Part of a small language model's weights: width 320.
MLP neurons of a small language model. Each row is named by its layer, matrix (gate and up: input weights) and neuron, and shows model dimensions 32-287. Each number is 128 + 24 x the weight over its row's rms, rounded and kept within 0 to 255. Numbers have three digits each. A neuron's up and down rows have the sign that makes its largest values positive.
After each neuron's rows, "fires in" lists the words (lower case) most often at its 100 highest values on Wikipedia text that the model never trained on.

L3.gate200:150116124137155138153136149132146123080144082160115120112099153126131147152104186114104134132087155139150138171142162128140137148120110107127111124110096102113101115073089108116137094144108143109134141155129162159171134118162149111156138146110095158132117131131145106178144141095126141110133139147128102116118147160107147095090167116077130150125110116178157099110132141122120123152123112111135159118117105150106116082134080126156117123138125099115123128070126128134152152134125133147114108109144135089136113091131140165136142121113110137145137127115108136112148099078091149110141156092089122073139112134095147121140134106136099155151112174133143122109170069120148154092150115172145121129175128106117131126121178132088107114135145129147153151074135182123065110133134136
L3.up200:150126091104160102096160108151121142107136081124165157077109122138152132160136117130087120107135159140139146087111066101158143091131081106145107130119120132145140110081092128106134099108111104109100127162111157137160091103135127105095124169139120135091124136092128120125127121132157096146142129111145155123121121113121095113125155172111119141131100133137130108104159131099111096070117102135113167098161144077126145148123081138123135091100110118115147128089146140121150093139134083095141120124095150129101113077097111163169104107112153187114110129135144092134124115102157138124137148146106131143113092104140114117148155144167120108130137121156115096113139131111093116156141130165139141150141112124129108158128088141143121123147140133163168128098103149092121127066149159
fires in: "when", "although", "while", "if", "that"

L6.gate675:090137162140114150154139100120131141114126126132124118119138145098127136146191119131140087120108145138155127160160114109061128106095109122150114119130143144150129115138082127134095128089097128111176105086175144162121163167112146129148128114125065151127152114184120128165130139126105122097118148126140128127135149089141158124143117095161089140132138163144166154117092169122144112126137097079122133136128134164120145139111198110146072129141153064166085166143123104070093162132112144122145103104121156127104160117159147144167111073154125101106153147117145093152141163131117122091136115112105133142112112069150091102126164122109098142117139162103120087115106122156135126125112169141105110132112113073134130108138130120129130113173127164124141107129130121147142128126128118
L6.up675:111119110120146091127098110109093171149171126120152171154130108134124136114142112182105135131133134141134124121089169128105090104123116144123160112127120105153166164127123146163059151156151146119133123103144093140122104107111122146110108145153104102094138107112084093148092101107138115185123149168152128124083151082151128118158144106085108148145115157127137113129120148142185125141133127147135141153115110144156136112123093141117106101118109126139121141140121147125175126158157173105132116117106131126097141142147177099131108096158185162132142154086105137130102139130157103100112124148135126154141095138140121079116122111117101152095150153130159101138077142163143146124133139171101152123088148131151068158142159105093124117128132120088132170103115120146091118093151128
fires in: "we", "i", "is", "you", "s"

L6.gate107:129152135163128125141109100091137169135154134150173177077109137118177126073104105077140123094106120147138098138099150097125129126124077138119108116131087125154110155118122093133112150139116117092136113130145077132140119119121163078134117166110128168182135138093105100097096107119150141117135119164110109152140119133082107117086152130109137178145131194136152100098143123168095154088122121103119125187145119167130123126129119121149113117120157132118106130121136108122157150157163133154125145105145180111109122089103144138139111076142161130112173108139105156156141127158145112133103131119131145150155131128129156148075153165152113111092087145129109132158101139127100098148083125146102162157101094142100129158131064111110113131136117176154122126101153124113109124143097138
L6.up107:115077153167124132153135146143142149110177131132119123092151161161109114105089140172133143115144124147133160128135139127114094108145133180142165111118127098163100138138136133148108136175125130118167133068080143150121133121130142155103112157128157139131143105105130090129096147146140099141125146163144114148145195092101153109121114138154109115172133165140165135099133157113144164121083076114107116128142153163134119163105179154142145130149146146144120127120169109154119136108122145150122141123163137121101137119104149093148104126167151133150113152129141124149167110164130123168156116139111177124149093133131121106133162123148093093104102118147121114133156105133054129112138139158075143152068070145114162110154119112147117112135098191111126135093134076103157118145147120
fires in: "be", "being", "and", "newly", "been"

L6.gate525:139123113131118128148140117083123122167129160109103127162131092147153147140104138107164148107142135114174126112088126133125131101101146075106126118100097121157091147184098092150152113148152093143123114121151165160070093152155138112127148134112145184149169114164129106134136102113130096100145166159096096147118146198131155155129149117104125134147122108143116122124122108137142111139108118135192080098132165116152145110197110104147103151124128148131161143139087109131118113125146147113140131189101121091100126118132125152077105148110095148169095114091097101152114175126119097131161140170136182132111134142126103111144111153110098154130104144115174139142136112167149176124102117138103105129135152144135181155139096107165121129157080130152143144140079121141125098123113107
L6.up525:084114084148135110126163103084121135176129121127142115122105097108139180125094125139155141106154102119112106155149119131121106041125121131119189114096069114134101140121121115125115113154193111142144092119126180114119134143151185177141184104101101137145092108124129111112127147109145105117120163139143112125177102122095109156139096102179152125126113118149140084185138130129181127132113139142143116119137140166157103106141156115114125174144123164130162120141109078133091138132122140105144127144110119155143119142139130130137136180116061142112092145154101118151127157130120148125128159138135129124146151115131136135129139124105125126158082131148113121127110156163100166135113106134136114144196137145129156144105136109123128119138128138132153178160112189127109108112097131
fires in: "s", "c", "jr", "d", "m", "a"

L7.gate551:148149162194113146128121113149096132099125145144152154139149085119148147117104119159101144145150115102109145155116206129134137137147144122118115146144122117167099147133124133154114124125113116145119138106100138152150153176130128128105116111129173103097126164082148129098129123117112175128117152121128138153163095133161123117120105072132140091133152136115160143106121146098121107145159116136170102143183146144100123146165166126158083110084152122154110144157139135109132151095139118118119129139196098152207129137142116095159150156134157163063099153128113139141114106114100130125173144127128141140143130151151131153112098084113144145129100115151143091110141143152136124106118111124115119120131142126107167137120113142129111119128115198135150105159143123132095142095137133
L7.up551:137146129139151126133154088115145102149115168152113137158123178121145123162112087122094110160119150113166127100132102119078119162151119114151136117119108145127140139110143201133101114100175095120138124179128124139114126133114148132105132131158160130123156122093129091099121133076148104087124126116129120131183143114110165128134128190098127137126104151092085131178141159115136114128075116117178136175127107105125155154145168144119128098153139123110123092118167157125116113120142095142148125142145154117184110121102142122131122085131128110144125142101166129127102102147099133156144129140073152107148108130127113123112138104131151149107142132152155120159130113152131178098048136121096114138140109125139111139126175163118132122121087091123145109134124091111151109154155126
fires in: "was", "is", "been"

L6.gate41:161131140138095114150137152131120112154135129094141138138134136135144134118115090088124153152112105178149122101140159156127087147162089124113084153119113081106115120151096161113067139139115109144140135163144128133142107147128118132172092117135143129158129150150141136123121105152130092068108115141129101105124111104102173110147127094143131137090169114118120111147140147148098137132112166179136072154124150120108147137119060119117113112121110145146111174117114160133152111112098121145129098135115165100132130172093138094072155107133130127103124100157110163069084141116160175119139081129140123193131134123151165162127125117149158149125093143122098091141139106144142114179158112133146133122104125126089116139104083094140100151101159146088121118145112133125103142101132149
L6.up41:153119106097116123146163110132118112163131077152115102109105147113121113116115137142106111083146089145162113127109149118137137132114151111156097147116128127118125124061146148117129130129107150113112121150173132090124093136161156174117097093093141113157116103102073118121104148110115156111120158092133108089132157135164119117117117079124110124127128149148135085164114147135128147112099118150077096137135108126109116141125141078117134143135145121186120089177133076176132153122167143123147131134151124109106079116136114123099136127111112149152075135096149131130113151134104109110130136085112099098107144163135111117107135119128196148146153164111125167126157131167135153159128110160141185154148099124098112119114095155114149098160118137094143111117181115154131110130143131
fires in: "or", "and"

L3.gate49:113125108102131141083117145104136148138119161143178120060161092102118165129113100106142091086098140129159137118179151140131113108139136125157121095106111120144138092117100133131169144136128113134128111154127106162157073126161165117102148107120115125111110108106137150148138139139160136149157167117094138175130154123174119128157128105105142055114127179146136155117147150111122140132118103138120137161144147077147113119118112152166115145134173165090110151113148144093112115130131129116080115142128090158145137163108142163122120124137111153168130144183155120163135120080146153121125104132131106174138127104116152134106103120112136087129102148131115135121107109140118120123088165139141108124159109112100156136146079116119128144148088104132134130123103127121113118085134155
L3.up49:134142167098126154103116126162087142133133118110124134119138138105151127151112145120105146088109122138162096111146140122119120064111106125132141111113149149123144116163126111137107138147121117085134137154110132141111133138115119108108146153156164132107107114084107129121135146102132085082098102133108108115123145145158112115154166132145129139080101102140094147128131147135152107130091132136115159120065103119147104131159133129131144132118141133099105100122134138118113180126138119150072153178153136159141155152079171188124098087135137128101147110167141132171129106139134095138119116110150136101148107134109125153170111110108107133156118138157142148084068119139118120138091143118095135139134104088082136150108142118072103113075103110132124080097094106180150138110152120
fires in: "was", "went", "became", "being", "first"

L3.gate562:102161142121115174114101163132159122168122111117111149131151111124117117116162130132115111129129161093166125141135155132128156142179146110119116123139153149131127119114139136150198106119123132152135147176132112145103157132165104135137136120152115119037080151125091133112140094130122116131129149152160136108115113111131147145118112083097133135099117085136136177136115097114094130159139116170089110121088104102131140149139118161124112120108115145098167099136104154108125111135099178108111156173168095173106119127099125104101129098156132171146132156158130128122095107105117151114154159144110080133090168152138092139130144133132115108086109134163137108128158145157134095138097118168122163136083169136106169147163148105060134122109095087173147117129135098130137129109167119
L3.up562:106163141138119113139120142147169128088129120153105160154154118081058112125154128142129117125127135124168151124140124101100100119150145100142148115143136166062133096140124169120137153091174109081163138160167143159136170143115169148095109124141125149062119103131115112101126152134138150136181099138137138091158139108105146156123141124105139141116167106162149130114157151144156111134103133167115150122081112127139116119139106145151156136167068173090122149135186120138138087135197179110135148126141104161135102140084134109131097128128102094118162147142150131125131104126142122126123162115132102130124146126157125128126175112132081088152135094136136117128130137160157119111095161102114110156122144108146137157161135084115139138134142163110136071142117112148131125141179167
fires in: "as", "was", "to", "appointed", "vice"

L6.gate553:142109167121113106135137132151119111155155117108087157143180172149136158160116154184134108177091119161183126092140123111115150107127125144156129144144093140151122134152131133151104154163152102111159131108112095127145152117166108143111110104172151118128138146132167145195133124100134142165147174086150113112144146159135153133135122115114130134124147121091124107081089149102196167147155144111164124099140095159126120076121172110154148110107133118088095136138080136107106133176113177155120123123123136192148156151136108152086114099104140117162138131137114147117128081160151165141152133134124097169143127129110173111131098137121132090118143111086134137108134140144122082105101124108138162170131112117143111114138113150130087081133133138151114167104098127139113145113131120
L6.up553:119124161147112160138143142120133149115165138164154109120158140134129091126108147170117074160122117141135135099162137146123133123151121158110126144112106122147139110100131146183120086128102117106131112095149091095121137177088134099109172097110149138138105122127086103136116138091114114096098104096128102130123132071099148122152145125155081183119109147106156101105143122153163108133136117110124141121168115116071152160137120139082114130133120121135133132150134150167132123175156125131138094136141122176108166124101118154100167151153179079130129166144092116132109128138138142130154087105131119152111123161112144077107145179168104132128128131134110140057104121101093087100134127145142137131098129140106151123141117128144143118137147123076117144104152142198126147128138164
fires in: "to", "can", "not", "could", "t", "cannot"

L3.gate23:127138167091094139116119124141154146152118123153094126138071147085142143167116108116112120164133130152145119139131145157139127101104118109139146147155126175159184133121103125139140154160132139140113107123084157089119137134152073136155089085142103136117111092137105140182170179097112127096153146173107182135099099130145104110143087126156136140144110125136158108102131098114086128135131145117098103143118126138066154108114143121114116164123133119119070156118107115153111143170125138127137134143152129158141103168154134134097105168130127136110116111137129117180149104124110126133117100087160098132160124162135125111134137119136161121084058135117140137122129134116154110164133117134122101140097135122119154082104132145111135114147152151159132130102090127102131134122163185
L3.up23:138132103096081144151121147102155163112131136116104118152096131130151127124143111109129155135091064184113168121149170144134165134073118150113163151129108166104107119111114134135114094105145125144171108112114137100169171140105120164116110118089111132169120124105113129149121121119158164167097109153085154114153112107096094086178109114150114114176144169130130078107142152050163096110160115083144111139124139129123121139156168123167127134094119135132129094125151120154103120126099130099113141139111105109106132124100131161099135150106170121099118097107133109119156122129129159132164132135114140115176148133137112130102130109105169174144113120097061121120116113113152121114092078091128119136151098135129099114122111125121179137166122104103150155129130161147119164103120115
fires in: "the", "his", "their"

L6.gate669:105103159127141091142129115109126137138158168147116133127124161125168176147106121152086158101117140093118117124121136125117126126160122112149120154125122070177094104142113139161082123088090124133147104139131181127168142130136181113134087098124152092139132174137133162149150106128102102135184137127145125153141120115124075101155169119157162137112137156112138107136144159133111170148148140151126152133125110145131139124151145143159094104132119148127102148163126139113081134136133136147129120127148141123136094153122144131174164103129095093083110132097124116193118136170136168121100098119092126165092150125155113103156161097112095127165136103131137112140155132160144121131139146144116154147091139146153107138117141148146122126136087183082096150147090202137111103121119110
L6.up669:112168174117162109116157135108137155119103078125120113138159129086127152113144092194128170094129140091078160133151165123096144095136135152156164136159143136124107124130133146113094084110083111155135139118147145157072112131112113134127108121171163096102158116165174134100145147135169087135102125131117133147119143141134098101125154152094161117070160095143106107157122145128126166074133124133122121119086138165157126130152114137132118154139086142113133101104152156129115127133200115128162146113121147158111148146159154159142152109157134102138112125127131110099121113110176126107137099149103158132149107115076128169169097143119111138112111109126139105115112158097152143120129125154093152153131098177161104171147137135128167168118146110115163092151133117116117150071155122
fires in: "of", "not", "is", "under", "since", "if"

L3.gate346:093112098153098134171141075117127141084135172120129145099128147118131125134131145112137139128126123124142096164129140143131125130082108121149127123116135151141137091101152107099109130123128116101081134133157125159130140103080110146086119130151118118138144141143154082124137109110162178129071167158121128131119115121097119086126145129107126118089151179143148097178136143130154140148132096122196119137126138155133145100111120154176137093086119123098074155172150080103165122115164098134128182107136128163118120091094118155101159151140160132108124118180144173166170148152145122123111114123135141101106145101169170155157154121112167128121140112095150093167108125115128153079122083130123120125130107108079120144133143137159096122114149116170132124159152178126113118124165168
L3.up346:123100130147083117113121132139102071138132070125203145092166125119111125121148111116136118143132168124089127122118102179142091149125131141152157090088141135107158126139112120089152117142148145162088149093147140133130137118103143143110122142144121120113132134123135152126070080132096150144143109116155158102124132129096132116095126168127151108084176124084125102163095128143154119134144128146148179151113126118101150148140130137128182119100112098124106137133123098158160121140141109099153171097080092123141105166113108150105102121135149140093139075134097127138141107141136113183096118131124146111135131112149172090084120144104150121136133145084108138108096124137119114119136142159131158082140137134094126138123118121148107082126162136141186103183175087097144060120151105
fires in: "the"

L6.gate64:152144120106131120131126075155138125160179107128148114150138131109130170141111124142145149120133101116129146141108108152136126125111126138136132161167204136132139139121154092146111127151142150122139128085109150127073161125128083177072095101174128108121086125126158136112121146115096104126131158104172099186169145160093096108109140127117142127129118139108112116134130130150146104121113124137138121083154128131098117145127120149103109163105124107113158146152109196071149167096172150120132132127097105135152128114111159136098126143133114125084156113152082121127148085112133140085107126153134120142110104121127160167155170134111126122144096122130132152097101121149083168100141122125131099136109153127158135158173147084122131109134128168143115136135127191111128125134110162
L6.up64:103130131082116118152149121117139164136145138148134111130112175136158120105143122130105111113104146140138122138100175145127152116101174132145103128113109106147152107135155131141124102120126113160148145173145136108079157149156137134132129095112152084105156167138141110103140137114119140134126147135154112160149123101105112118145144134099168130136134170082114147129144118127133134197135138071130169148194096114146083139133127105133136062130119078135102110097129170149096127132111111101106118099145124130164141139182165143135160119124106154135156128131136112145167136139124119144128125141122109157117091175065159134112157139141161126117176113121123106105121131160120089135128132122151102083114193061099099168180141131133132159119125109152116154180128073144119132122088093
fires in: "of", "was", "is", "as", "s", "either"

L7.gate466:112159111116127159095134116134106155143162115143137123142064127143137116117116166127132153145140127098142086139136131163139141117100076115106120117106094135105135128125105087133157095150118083126172104146124097135140154119164162113099085172153115114174094132127143156178106156144119118114104123148088158113177107107119144097162120097114180138127160137103102145116127107135092202123108136123172129108125086150152157145134124126118093159142114133136097101153103088140130156164149125125124112120156109107161147085143109152072139120096141105123089120135120113165064113143147156113166132131120121180120109118146155124084094108112155113135114121130199111166128108145094105137082091110100151116137120097127084101141141147110148114123088163118144117092123134162138137118084108
L7.up466:155194108145136185148155124173167134187105115121130122102094115088161131160097182134115135116149136103150102086118124108124077140116140151130173117137085120143139124131112127139140085118086132118114139119140121128147133151125123131064118123156125121124128158137111092127127131135109136136148163115149160111104101125153113140136173124128149112114146134102152138130131171066118139162139135128137118135098070143144109149147098105113105151122133144111111152129116130122106144140111171095144130171105143118103137107129098112083085128155138138126107121127102117128133100157177148105137098170146141102130149158156170109128136116109139140140081118150104111137142159119130121154100098154072116163147101139145108116119099158122114115165146165137143112138194114088126116109131124
fires in: "the", "and", "to", "until"

L7.gate160:129178056121106190146109113117103132129147103147169132130122115148113164110152121105140087162138071114122098149143132109127109167129141118144140130128132118151132155098123129129130118148125169115081097112137129115121110138133114075168141133112135131106138163089120101174180100102125162144118144094136154109162112084121122128107077121170142160122101134133147170097169130124138139167126108139170114113153081144158181108127048105179141108107092142120127149147121105101101133140108166135111152152112175104157117123140126121132125123098120137123114122097168079127178154176108148133177153096132157108139134150117153104149141127123144114123112152102146152109106140138138158099112095147131110149157090115097103116116135126142124127139122135151105151136140121126146140089146167
L7.up160:133171106138137164131182118092159130097108104132093107148172133137137129128066137092113128150149137165139177114147100120136100116147119103105138132170155097107153155077127072077112094121155143121100113113110111112173099122132117114135110146126147142138135150111080176129148131136144127146113136143168144108074132132133142147130093129078096110158101105136166173146159144156144133135147160150114110131123118116167120170111193147135107133119118150135126106154143094146102105141149138108124132141178161096156130091130164130122131141145123142137113123098104119082117108117090139114124126121133125129198126104133089116089132136133102108092121140086165074150096120102167127127110132158092177128109120141122096106126144120123112155167128124136151119106155159137121118093171095
fires in: "its", "s", "their", "co", "his", "and"

L3.gate795:131099130129096172139137176131098154153155152114131162103198155119139101105134135121126126111123105134165135097113159108147149099151114109144153126135132127125111111100175164127149152114122127096135151093155146185159134149176122129111093129128096166163115142156119118137153126092126111178106107118123122140177108085119124134148133100125096168155081138161162116144103119108129150108110107120108169161114138102063099144080179134121146083131111130158105130117141158084147105163113117129136119113123159153143162134106113095114140130126139141178120157127137117133096106118170134088119120152139128127147180157056110110069072114092080130114094094133125130134109131153146111155135144139134147120120179081115109127157127106087131109114131133136105138105098144146141120164149119
L3.up795:170059124115125132135156135095123134113133122139140128146172135119129108138148146172127112145178130077148182092127110116124128139145151116090170109158093109137087144134136127130122122112069133171121125040113152136101145127076140111124113157122179118144147122111123148113123124071171143135114113081088098148189108149159121129147143168182155153131143100137151051083119136160144158136142153172133142124144138160103122106161096122140124112118078142135135121144097110126132128141121121142130150158107136135163115118113116133133176144091134106143077121165120113195125103079114154111160135130129098118133134128169151137124133139135130130117145109111143106132094129124127098124147086147104061148111119148131144140117103150113130092119094122139168147126109099108120144157144097
fires in: "to", "that"

L7.gate162:171125117113093137099116072055084117104166158115125128104123122153134115169077145168131105128131122091117158148107136151144122150143148140053145128105092110130097146123135097191133128115107080121133135095138140123091113060139125097104113120127093113122141154100131125116147102101118169122161150144129153126109071080135139131136095153149095142140172128146145118078141159136095124121115136108127131131126119118131154152081127107116176115108099127126112145116147118121137108188147147124141119156126150103144138115128171124104128158138150111120135140139098138110127139161130148095121100160151125141132129117111158138124158106130152146115120098121118102102135122129110143085127123117140136122091145119161154148153119121106099099139097147130181119129109129176168116158145161
L7.up162:127129090113148141103164154124143125112133136112114120162186142159153127106135134139144137109102104103147111103117147138165140111150146073077152129055141129157095129106153153121168123109158115119078115165110130166160191156092148105143127153127051115155125134094148154147128083129117153078138115096142117091177112120083152130116156106107140088123122111163122117126118115109111120134131101178155105107105142147137111165098143074144101188131120108126089118096132152122124106139122161128102136150121170142154096106139141112131145091125137108132097143158138160127152083137152139164117194107106132130145169118140106129107128107142122103098137142122136097152131136137132157123139123118141121153137150124137112191114136092126143105129108145142155160118088127128122107167156120
fires in: "to", "co", "along"

L7.gate241:095140145144128105153097153075131103155151081112151095110110169135126171139129107105091103109119125144148178097120148148132139140121147135155126139082118116103115145138130145147132090133171125144133119097085133095101147110146149092109141100128118110099140132119141149157181148107152119142085150125148107095081086117129114094127179148104133120123129086124131119106105095109082162141140154141117140148130133106151089130130113142172137121102133137138154136092147138138131127142103162138122143110156131112057097128125068127066168124139127136118124096086099138160143110154153113118164128138175124127119130123169146116115119162077130146112144081109111094153099126131095121094118155109146130117120080107112139134165124120140091127127152125142197124135153153145109149169147126
L7.up241:129166095114140147117100107058156122155098090124122133131137155146130121144112124098112102083126130107142140091167125130158096104103120101137142140127101151123105109139141113128123125141155168112145143134141099128158107157126118114098111108122106107085175147086130127117132113098108134199123122146118151139146140139100118114116149162101122113121110136157139153088135179101101192129076078105152156145163138152141136089153135161158126149138133139062152154107147137143133155127127148127109165154108162126176115121140121144128160153112111142164122099096122167147195144108115107176099172140136146117115127101148094112152132146124125141086161176083114119099091122111123144160108116127130140115156116137105128070130104171110087123141085149106093121145112120152168174145141094
fires in: "his", "the", "its", "played"

L6.gate636:127177147160148182130124141170153106148140173127140135116075131144110077122118132136142135140077127193130126139107136112099152161137126143136131149111173137088123128122117126140092152083195171102119162125121085145153120128127143138150119149097145112142141143113099088129085089124159105118087159136136145127087127136138128147158144106123128099105143105077169156104147152109137119123119089126113167139105111136181115110134114123126139093148148128142081136109124122092125094101132159130131137118117145125128103139134114112117129073113158157133087144116075126076143157133120112111181128130124141137105149107155109082102134109124165133099106141109143103146113109079126122136079109157128151159118143147106118128134154172100130145152124084127149136129162108162098103120120114
L6.up636:109114149108117165115157100149153134169122143152166102128112153165135139142126163118112156188148127161169107134134144103133086126123113110158099140159140127104101147124124150082138120095137087133142107135122073111143089161133114136147146111151131131114157095097138107095119131073182154132095130121127131160158145124162151146089128160146160154145121148118156129124140124109131163097160099104139135150131117131121156150166106102143162131133159135125175146143149113080119096120103140131146139151106137139119118152120083150120125134153099083147086128174132112140099127118148076168154134138116145142124155131156095090194170153142146137148128138151112116101133151155134133107143106130143093106180107104108147124147131062121136154134088126148119117106155097126151137131074191
fires in: "and"

L3.gate736:126103138126132108102155130122158132121132129130155155140123125124097098136134078156098177126126098118155134106114088141110121140082159127140125174128116100110112140103181117098165162104107155160117123144113113175143157125145135141149124107208131132112097157122182138125127156108156154125134086091107107136112148112153144168101122105115118175148135124119117146141113114096108120199140134121142138161097175113099133106153131096171123108110082166143123085158104113108123146156120089133135131133113127133135092155116179105117153131111133131119108102133107100132123129158116115089123082152162109125139156176147172113146068152115140157136089088183121128165159151146108138108112112109121090148119134141124129146151113145139071113085158144098128101159092125122135128099111164
L3.up736:121108112110104098115122088149103120174152133140108139144160106091156111097107137102153103113162120102110174101138085145154124135076158156123152172159139157141139095146170139157149161132143095154149144128106098158153124151184149143159110143144090122122141098173167138110134117090152118120117172156113107157083118105135127127125154167085158147127112189118172105128110158132098149107114133083142160147073134159066151175106135145143136085147140151103106106139157126113122153096125128125127152113141113133140087126139120124107136135128107133149162126120096144118108093152104158113167162142128134155130091145136137121125100112154161129140153146122138141135106101149141077143178120124101127143132136119151110173167097150143111137096108110126135178146186136147169140101123140
fires in: "a", "was", "an", "who", "that", "is"

L7.gate331:150097108112129114118096141155123142140141097128103113128176159129114142130124175129093130150076148120143146089138124156124110152069127135166111117100092100138133108146158136147132145136123067141103110125146129143088173146118135142140111119135120131107108120064124120109111146125096134152189123152092154119129136095077141128132125107134102127105090104158109116081175108100193147118125093141109133137173107137129137092155166105181094160122128110123130087161102091159128105114129136140113124113167145122095109123158101109069087107125124117097136110114145149136134084179126136106128119154160128146126126132138148131137080124088129158099105101135114110125074138158118113148132152142126110113099115100062097128116095136139159135148125107112132141096142147154145177127156146
L7.up331:138101171156095097117126074086118092145117100139122103115138165117087085139134166190136154168111120108121123099143103124172099144109084149117136124155151115091141111138150117115155152137129113131094151138118140146125094130160112173104118109134144107149199131106126157122151140115145149069145121153095135120128142130099132115124082132077050135137122142098126154127136154147153128127136133173187148175131137134071099114139126096084107111119098163138103107105105158150177136122140141137134095131126120111134121146156141082091151116128100143156170110118152081134166139157130184128121132137138092112137159162162166161123152125104155115112132160134133116104123147145127119133125166170099111171165116094104123137110143128133101111116131137133132130101138121118150154143136138
fires in: "can", "to", "could", "be", "peerage"

L6.gate488:142100136108141105166079154157149120103142111105143148132118174115144090162113141138115137126097125107111108145141136124099139160065123119113166134135092142155107145113140107115122132101090105101133125105144149119089143110133122094115084122121138165131130098135130115181129113077101094150165109137142124101127109163152101139085151131095089112071112098123111086148123117109135134092142169130163120126119108132154127127097141113104138154138139139083118111099095120142136147137125129169118161130125142118104137137170108108100159081130121133115167151105113094107155128156160142105140088136173102134123126101117141171102120119093158106171129163137138125169088149089113125119102112113111154103097126133129128134133126106093138140110130131089174102173121173129092096163107131
L6.up488:125152139128141157158134131141098159129175126102117140126079104059134109167120147150116124120138105153135126160110139088130141142092119143116152115163139154094114138067135126163116132131111086118075134133074114146136139093143145161124058113108056102147165140105121123146118071100139164127130079127157150145150128093168107103118144144110110176146102091146131114099114097168150152132130146130136086122126133108137104147122155104152105129157075155116080130146148083131172121099091147144109122128102154086107099079112154122109076126089162156157104125106127095101119122125123139083126154152123130136133148147137134111116131144102138128135095116111122132161134141119161123111149109119120128168116123184129123117107121130107079134098104135128130127108147129144122115124114112
fires in: "and"

L3.gate584:153073155124102136140128125117141124128119120157099150142151138140160125108121134131138123103116124154171172141150102123132115147149136129113162121167093148101106108118119150105149156110095134144138131141122144128150109075127159116112136097149111138162120100110053139130110116100125155115121141113158135151092099154147091092130098129160156116140113145166151147151099096167099129157134104149158133141159127146117157127179108120150164136143138111127119132142115112112124134173147068103130138107133135108196101119115141165123082133124154153113125176133140078162122131148110154127143079103122121111173149137106098108087142149129135118110063118108136114143163159162113127084155142106100115169132133116102112081148092102136115115132111094135087141138106123091163109085179099
L3.up584:112123107143107142152134145185133127119191106110145093118131135135150114147086129101120163124159141133149142117112148148102088098154118101127119126123152164077135122102129109112130161155109145088079132125120107095161126175101197103107124126090138114143134110112137151161136128143130169149186121097139163100119130106144095153123089118154141127125142116152163120106083159122109138143128155141126165120120111139130137135166107106075127111149144173163103126111136099175113144155125146126126124136148122118112141129151125135129115088135162142131132159095155136152090120125152134120118070107119149172135102121142117130109127144161137137124109136126107101143158143098141126122146156181122141157076129170146134125141145134147137107155070094133105096168129120098113134140113121
fires in: "that", "who"

L6.gate388:093142125144092123143091100093126152123125106141157105117117187094134132187110160143134120130114150073136164186129147122125132160131110141080102159120117120153139135105102109173113155159106126146103119155121141128155112116139096126115157074177115095126112156129129131095116139141098138130123159130141091129179123135135067119159136119144121082169133106086093127126114105131117110096137106163130156115142101143127147100110146146159124145139120124141111116125158127103130140147130149130132145100148154137109133136151175149119174126144144116115154173143148149101142103107150126128147160099111078112087138175151150134158126083125121108093107142121147109156110142111116151119164126103155192117088135120148156125128160096077120136127170111119171108065112161097098109119149134
L6.up388:114097154141147142107141137156068159115132138110126104152152126127120208178096130106131145156139150149117126135144104108149154155113159152125070111119131131126117143134136140101162111146113143141091172138169144127123168122166132125147148124151119130128127119103155181140113130102170170129114113110124157144135105097178126140132150097112080136098135122143102112095141144118111160118139142140078119105152159178092146127114167126145134134130141118135114114087167137138116157141132099161127109119157129137113132134098080130102162092080142102148059142139137101106122141129150123180210124118096115126157135154103153113113113131114098102149149118135167137101116138129117098145143131108088094106084130111118130175137163162168104089111125127153200123121078133165142118127122082
fires in: "on", "when", "if", "after"

L6.gate72:150136114175134123117124126093092132146139122131161115104120134113121123113097124123153168128138141047126139141104157141124175116126128137175098130148129130106146138118093121178167125136136141183162166139131129123117138171102117104158112138176134148086120096137126127138087115132130125163123126163123105124141088118136099141122127124148100112148092131114139154123109172128128085178118097119167137119151195138104160137094123167131127108149141111116127138120185144130100115127106161140165122116094147086081139138135124137135120125084143138126097154136118134112160137170152126108177076121157107151141097179135124100158103175129114144130123116114120161155075164155172145102144092115124138121119128050136122163129139126123149105081096138117119171125122122161139107145143127
L6.up72:140082128135121085098160142131086101155193113121132124105134076106123151092129129122117147117107106102102127147114111172127099131155153141122109115134152086113134149160091109117094164127161144141138113114122129135094114154105128106125094143143149166085133109169130140120136136126107130155134109129134128132180147134116159097131123134081102143113132105145129148111134086142147156159144100137131105148115156144132132122105079120119097082152152126117126128136123099105147170146100117134151118180121129104126095132093144160147127148126096113097123162073130139148117135109129128133126195104111119133114098144114181049161084135176113091140075143115135142116128096100128114087126164139101146098174170112095086125140120109147116105138121136145131112131175122147144155156088125
fires in: "the", "s", "too"